config = dict(
    head_dim=64,
    positions='rope',
    qk_norm=False,
    parallel_block=False,
    init_std_o=0.0218,
    optimizer='ademamix',
)
MLP neurons of a small language model. Each row is named by its layer, matrix (gate and up: input weights) and neuron, and shows model dimensions 256-383. Each number is 128 + 32 x the weight over its row's rms, rounded and kept within 0 to 255. A neuron's up and down rows have the sign that makes its largest values positive.
After each neuron's rows, "fires on" lists the tokens most often at its 100 highest values on Wikipedia text that the model never trained on.

L3.gate30 [170 147 113 167 153 138 137 212 125  86  91 131 127  91 127 154 126 125 107 153 127 132 204 131 113 123 112 182 114 149 145 170  77 175 109 108 119 155 103 140 120 127 178 176 167  80  93 153 137  87  89 138 154  62 163 201 110 144 126 128 200  74 144  91 105 140 110 163 135 142 187 144  80 159 165 112 122 162 107 105 151  93 110 118 119 125 142 119 119 147  37 134  77  94 175 154 140 152  96 125 140 142 114 120 150 146  35 138 177 125 115 154  87 187 109 185 136 170 167 137 128 138 131 115 103 134 138 103]
L3.up30 [ 23 159  84 145  70 192 120 124  96 157  85 111 142 111 134 106  69 120  95 116 113 116 152 147  68  85 171 191 115  50 106 166 116 221 119 138 153  90  79 101 128 109 100 110 115 118 221 161 163 174 123 115 133 126  77 119  92 103  94 159 119 172 108  93  41 135 118 131 105 105 119  62 133 157 129 152 165 168 109 105  83 112 141 125 132 141 112 147  99  83  82 126 150 125 102 144 169 139  87 156 106 116  90 131 127 105 180 189 140 123 158 146 167 144  52 129 150 129 113 144 100 120 122  49 131 166 170 113]
fires on: "-", " as", "ab", "–"

L3.gate355 [131 161 141 154 168 170 107 161 107 100  85 159 134  89 102  93 103 126 144  76 110 120 146  81 209  90 113 126 118 116 107 113 118 112 137 112 115 116 115 109  88 152 191 146 192  92  93 134  98 153 129  98 119  73 143 177 136 101  87 166 147 123  89  94  66 122 157 122 131 129 102  98 134  95 126 168 137 156 149 115  92 131 119 177 120 138 129  95 101 165 116  98 142  85 131 128 154 136  66  64 131 123 124 135 160 100  73 109 131 127 121 147  97 136 149 167 122  95 123 150 153 110 137 134 136 111  96  92]
L3.up355 [104 164 144 122 168 148 101 160  71  90  89 104 101 158 142 176 111 112 117  98 138 126 184 109 152 148  79 183 142  82 115  93 158 121 175  94  98 145  91 171 105 136 167 179 128 102 122 137  99 152 150 122 116  61 135 125 119  64  90 172 159  96 147  83 128 107 128 138 147 134  97 134 166  45 102 110 162 131 111 142 135 145 157 172  99 142 198 144 129 168  61  69 133  91 184 131  84 141 100 130 153 143 114  75 158  72  58 101 134 156 147 144 135 165 140 180 102 121 214 113 119 120 109 122 106 116 119  95]
fires on: ":", ",", "-", "on", "ou"

L3.gate253 [116 130 139 138 167 113 119 100 165 172 184 147  98 149  42  47 151 120 115 152  56 133 136 150 125  97 116 112 142  92 141  74 156 106 121 125 147 129 156 169  69  96 114 133 158 159 121 136 124 109 150 131 107 186 135 191 155 148 119  98 122 113 151 122  86 146 105 183  77 122 114 177 120 163 128 130 112  88  90 141 112  80 127 138 120 119 173 113  73  66 128  79 131 112 161 109 141 111 181 142 114  89 138 135 154  93 141 158  99 196 134  84 143 114 101 121 118 180 123 156 114 157 119 109 162 155  98 166]
L3.up253 [150  92 131 171 138 140 142  79 112 166  93 125 128 139  72  83  48 119 129 104  90 214 111 126  69  94 119 117 123 163 138 136 132 157 101 174 142 141 168 150 145 189 130  94  97  89  95 102 145 138 141 165 113 119  68  99 106 153 158 148 113 156  78 135 159 138 122 129 156  89 125 123 108 159 141 193 124 116 169 122 176 100 107 139 187 109  96 168  84 109 159 150 147  93 146 118  69 159 119 165 135 166  70 206 112 145 133 168 133 115 179 122 176  98 139 185 135  98 156 183 165 127 104 170 149 127 160 118]
fires on: " in", "is", " beh", "ran", " resp"

L2.gate229 [ 77 159  90 126 157 108 138  98 142 122  94 107 212 110 132 109 121 124 177 162 126 124 104 144  95 108 102 165 104 154 138 124  77  97 127 201 137 115 121 119 139 172 143  61 123 117 110  73  93 107 153 110 138  94 136 155  96 204 103 168 129 106 123 120  41 140 143 107 115 187 116 139 149 187 114  79 115 114 126  96 127  98  83  67 118 126 107  86 196 121  56 179 129 131 126 111 169 148  85 121 146 148  98 127 116 198 104  68 174 100 107 152 143 164 122 135 138 130  51  93 117 124 165 165 144 115 137  98]
L2.up229 [116 149 122 119  79 104 152 153 139  84  89  90 149 116 118  95 143 102  57 122 129 128 129 168 139  97 100 148  89 149 136 107  90 180  66 122 140 171 136 126 178 158 137 152  89 117 124  84 197 141 105 112 135 103  80 155  97 120 178 122 122 152  84 131 121  89 148 162 126  88 236  83 145 126 131 118 160 101 120 157  65  69  57 128  94 132 167 115  53 103 124  98 100 161 117 124 135 149 121 135 118 150 138  95 172 138 163 129 126 114 139 190 134 169 187  95 169 111 100 135  63 121 125  93 108 190 167 160]
fires on: "-"

L3.gate104 [ 63  87  70 165 100 103  92 150  97  71  96 150 151  92 162 136 117 218 116 113 126 145 129 103 153 132 126 178 102 161 153 149 161  89  58 124 142 116 114 129 178 125 160   9 102 125 145 128 128 129  42 144 141 139  86 132 101  94 132 108 110 122  71  91  91 151 120 126 166 185 116 110 120 165 143 139 143  78 184 139 176  87 114 168  90  81  72 117 117 110  51 161 156 165 115 107  96 114  93 123 130 174 125 102  71 145 191 115 124  78 164  98 157 147 142 128 138 145 135 197 114 136  98 103  90  91 108 167]
L3.up104 [ 91 137 108 125 120 148 124 141  77 176 153 128 120  97 119 122  87 114  98  55 145  68  98 195 152 108 116 104 168 130 134 118 136  89 151 126 172  99  97 129 173  75 154  92 130  75 147 191 168 152  98 153 131 104 125 172  87  88 128  68  94 134 140 104  97 112 103 109 127 188  67 159 111 155 110  51 100 185 110 112 131  76 167 120 183 183  83 169 160  89 107 111 113 166 168  91 107 142  97 132 149 137  41  82  86 150 138 166  65 114 159 141 128  98 122 156 118  49 147 152 112 156 146  94 125 122 124 192]
fires on: ".", "ar", ":", "ight", "p"

L3.gate436 [ 85 181 145  97 112 149 108 110 125 142 160 116 160 149 145  91  67 131 127 131 115 160 145 114 112 133  80 105 196 154  97  42 112 135  87 128 150 164 156 203 117  84 101 132 136 144 151 127 135 160 111 120  96 114  86 143  48 115 130 124  98 137 158  87 124 103 103 165 143 149 138 139 174  86 157 162 136 171  99 128 104 167 121  98 173  95 139 169 109 143  54 101 132 117  71 150 149 136 141 133  86 130 148 156 185 135 190 145 139 123 171 122 155  99 170 116  95 153 131 103 143 145 167 155 133  70 101 184]
L3.up436 [111 165  81  82 128  69 122 122  67 187 124 190 118 154 138 135 117 130 133 113 137 182 165  73  99 191 100 138  71 170 116 104  69 123  96 103 162 133 166 111 157 186 123  90  76 104  84 117 141 167 121 169 123 117  87 118 153  96 182 100 113 137 107 181 104 149  93 115 156 146 126 133  67 114 103 103  87 156 162 118 132 180 148 102 146 126 161  70 135 146  60 182 134 113  93  73  96 190  78 103 133 164 136  46 103 128 151 117 103 146 175 103 106  77 118 138 155 119  96 160 186 155 154 147  47  71 105  97]
fires on: ",", "\"", "ction", "oll", "ference", "a"

L2.gate21 [121 159  79 148 117 139 148 159 102  94 117 101 162 126 211 168 133 171 109 114 127 119  59 121 133 108  35 152 115 144 157 141 103 209 125 151 168 107 170 135 161 117 103  95 112 106 127 114 171  79 155 121 111 120  72 167  64 123 126 103  92 185 132 113 145 121 163 116 130 161 171  82 123 173 109 186 159 148 135 129  93 121 100  79 155 113 155 108 126 113   0 127 120 116 122 129 127 160 105 174 166 159 125  56 118 132 143 105 127 124 127 121 155 165  79 119 162 207 115 132 170 144 173 134 147 161 111 150]
L2.up21 [114 194 153 103  50 109 170 135  95  89  98 135 177  69 150 118 174 170 106  64  84  69 106 110  87 120 131 122 136 127 151  87 109 133 121 109 166  27 144 165 163 111 116 148  99 108 147 138 104  82 164 156  42 110 185 127 117  99  95 150 100 134 206  97 166 106 130  93 127 175 108 129 132 129 105 100 215 138 102 132 153 157 134  79 122 174  93 135 157 129 100 122 150 169 129 102 115 116  93 143 157 181 107 144 113 138 167 141 119  82 142 130 118 115  71 124 113 122 165 124 168  85 179 154 138 131 126 133]
fires on: ":", ";", " of", "."

L3.gate350 [156 118 124  85 227 141 111 175  90  91 182 115 115 129 131  95  97 153 166 169 169 181 114 146 173 134  78 186 125 129 184 126 125 146  89 148 169 187 116 145 131 106  73 168 112  86  71 122 104 116 112 184 115  91 119 151  90 100  83 124 137 135 134  80 123  50 112 153 189 156 155 193 136 167 145 119 140 161 118  62 140 163 139  58 140 131 142  53 139 123  68 145  76 132 104 125 172  67 138 136 150 127 122 139 132 115 120 115 130 131 146  82 156 139 128 101 106 121 124  77 157 201 161 143  96  93 152 150]
L3.up350 [130 102  95 128 114 145 122 108 134 165  89  85 137 138 114 194 156 119 101 112  93 131 165 136  98 145 120 110 100 156 144  68 137  55  95 132 113  89 103 189 168 106 117 126 105 110 142 147 137 183 145  67 129 171 199 129 109 155  98 112 135 116 144 146  73 175 144 114 127 120 107 111  82 175 120 108 103 147  92 132 170 154 164  93 152  47 143 160  59 148 126 138 119 130 145  80 113 137 162 124 143 211  80 131 150 122 145 166 106 191 143 112 159 146 126 166 114 157 225 102 118 147 192 120  77 174 142 113]
fires on: ",", ";"

L3.gate276 [ 89 120  82 180  77  99 163 133 152  97 128 180 143 169 164 102 111 150 117 111 177  97 135  97 117 120  96 110 112 170 160 163 122 153 145 171 110  99 173 138  82 187 195  95 143 133 110 114 163  99  63 140 138 138  89 155 163 166 114 110 156 149 126 116 109 134 113 157 135 129 111 168 129 167 123 123 133 128 136  70 197 124 150 137 120 105  71 126 139  90 100 143  82 161 122 138 164 155 168 143 140 145 123  60  60 127 127 148 120 109 116 154 139 209 117 130 123 185 155 139 115 175 108 108 175 117 130 122]
L3.up276 [106 101  70 182 113 116  61 110 167 100 112 131 155 141 206  74 142 188 163 148 118 183 138  98 138 135 104  98  96 208 119 113 164 103 123 221 112 143 131  90 113 153 169 129 138 105 132 117 148 162 140 135 106 165  81 161 128 166 113  92 171 119  88 105  90 160 151 112 127 106 159 157  63 162 109 156 112 125 134 138 124 124  75  97 138  95 136 163  69  52 113 150 136 124 103 135 168 121 131 164 119 122 135  81 129 152 168 144 131 131 119 165 188  98 112 161 151 186 129 159 110  82  90 119 124 144  96 109]
fires on: "-", "–"

L3.gate356 [128 108 140 163 133 171 147  95  73 131 123 108 135 104 129 134 133 150 137 119 156 221 120 126  90 107 121 118  95 148  70 155 114 133  83  98 126 195 126  89 155 125 113 131 119 151 160 132 151 143 125 125 112 151 143 164 127 168 176 130 145 112 149 139 185 191 133 157 134 150 152 118 149  89 133 114  85 108 126 140  73  85 142 129 123  83 123 145  47 127 103 152 117 154 142 103 133 116 110 116 156 163 131 163 196 113  76 168 136 161 106 162 153 168  50 113 144 136  84 151 155 138  68 148 132 133 101  90]
L3.up356 [158 122 123 154 134 140 168 135 130  85 128 146 138 168 126 174  79 170 118 104 105 157 162 175 110  95 135 125 159 101  82 125  98 117 124  65 122 147 110 170 111  91  86 125 129 141  73 138  81 129 117 118 112  72 224 102 181 156 147 154 139 136 163 113 158 146 163 120 202 141 120 165 172 111  75  97  91 147 149 121 147  74 141 143 163  83 153 105  63 138 109  91 130 202 136 122  83  98 133 121 156 129 150 120 188  95  80  72 144 119 156 185 129 190 142  84 126 102 148 118 142 160 115 116 172  77 133  83]
fires on: "ad", "od", "ism", "5", "s"

L2.gate152 [158 117 132 206 118 106 137 165 165  82  87 135 166  80 129  77 168 117 183  77 179 110 114 103 111 160 132 119 162 211  98 125 162 135  94  96 125 115 126 145 165 124 116 100 150 128 108 100 102 134 166 124 102 134 114 130  56 146  83 160 202 125 149 120  71 139 162 131 139 143 131 124 130 135 175 170 122  62 162 119 153 131 184 122 138 124 155 104  70 130 134 180 110  93  66 109 200 115 131  88 153 186 105 122  65 138 178 104 143 117 148  89 159 141 123  99 126 147 113 159 150 115 164 112 122  70 158 111]
L2.up152 [131 131 140 137  87  99  96 152 207 110 119 154 118  78 113 126 187  47 125  68 109  92 122 175 114  81 165 105 113 135 105  80 166 138  88  67 158 149 104 166  82 132 103 110 163  64 102 111 124 173 164 125  62 129  89 101 153 108 117 170 150  96 136 125 109 109 148 139 189 116  96  93 122 121 138 113 141 108 139 160 132 151 142 144 151 154 134 160 105 132 147 127  91 132  47 134 175 200 138 142 100 145 115 200 113 112 179 101 105 162 175 109 125 130 137  92 107 105 145 141 147 135 124 123 136 195 182 151]
fires on: " stand", " support", " histor", " act", " need", " perform"

L3.gate91 [106 115 138 144 180 199 139 151 145 137  57  84 116 145  84 150 119 132 138 122 108 130 161 149 126 134 132 134 153  84 145 147 101 148  93 108 134 141 100 119 137  83 134 142 125 132  96 222 138 103  88 112 125 144 120  97 166 137 117 101 160 184 154  89  69  67 145 135 166 117 165 170 172 131 120 161 122 154 124  97 150 123  88 117 135 142 137 109 138 112 104 138  48 138 109 178  95 143 141 118  96 208 110  87 134 101 120 149 155  98 153  59 133  68 141  85 126 136 152 113  74 123 120 153 147 158 121 135]
L3.up91 [127 120 139 150 106  84 129  94 156 104 110 159 127 144 116 131 110 121 110 146 165 136 159 107  48 116  81  88 114 121 125 152 105  85 142 112  93  58 101 102 151 101 140  53  99 133 169  85 111 153 208 128 145 176  95 104 154 145 161 146 120 144 122 122 144 210 124  33 101  99  99  51 200 149 171 105 156 132 125 152 145 140 124 110  94 122 146 120 134 134 197 152 142 121  93 136 158 146 113 198 153 186 153  77 122 165 106 111 135  87 132 156 133 117 103 148 191 144 145 108 101 140 132 145 141 206  67 121]
fires on: " L", " R", " B", " G", " C", " H"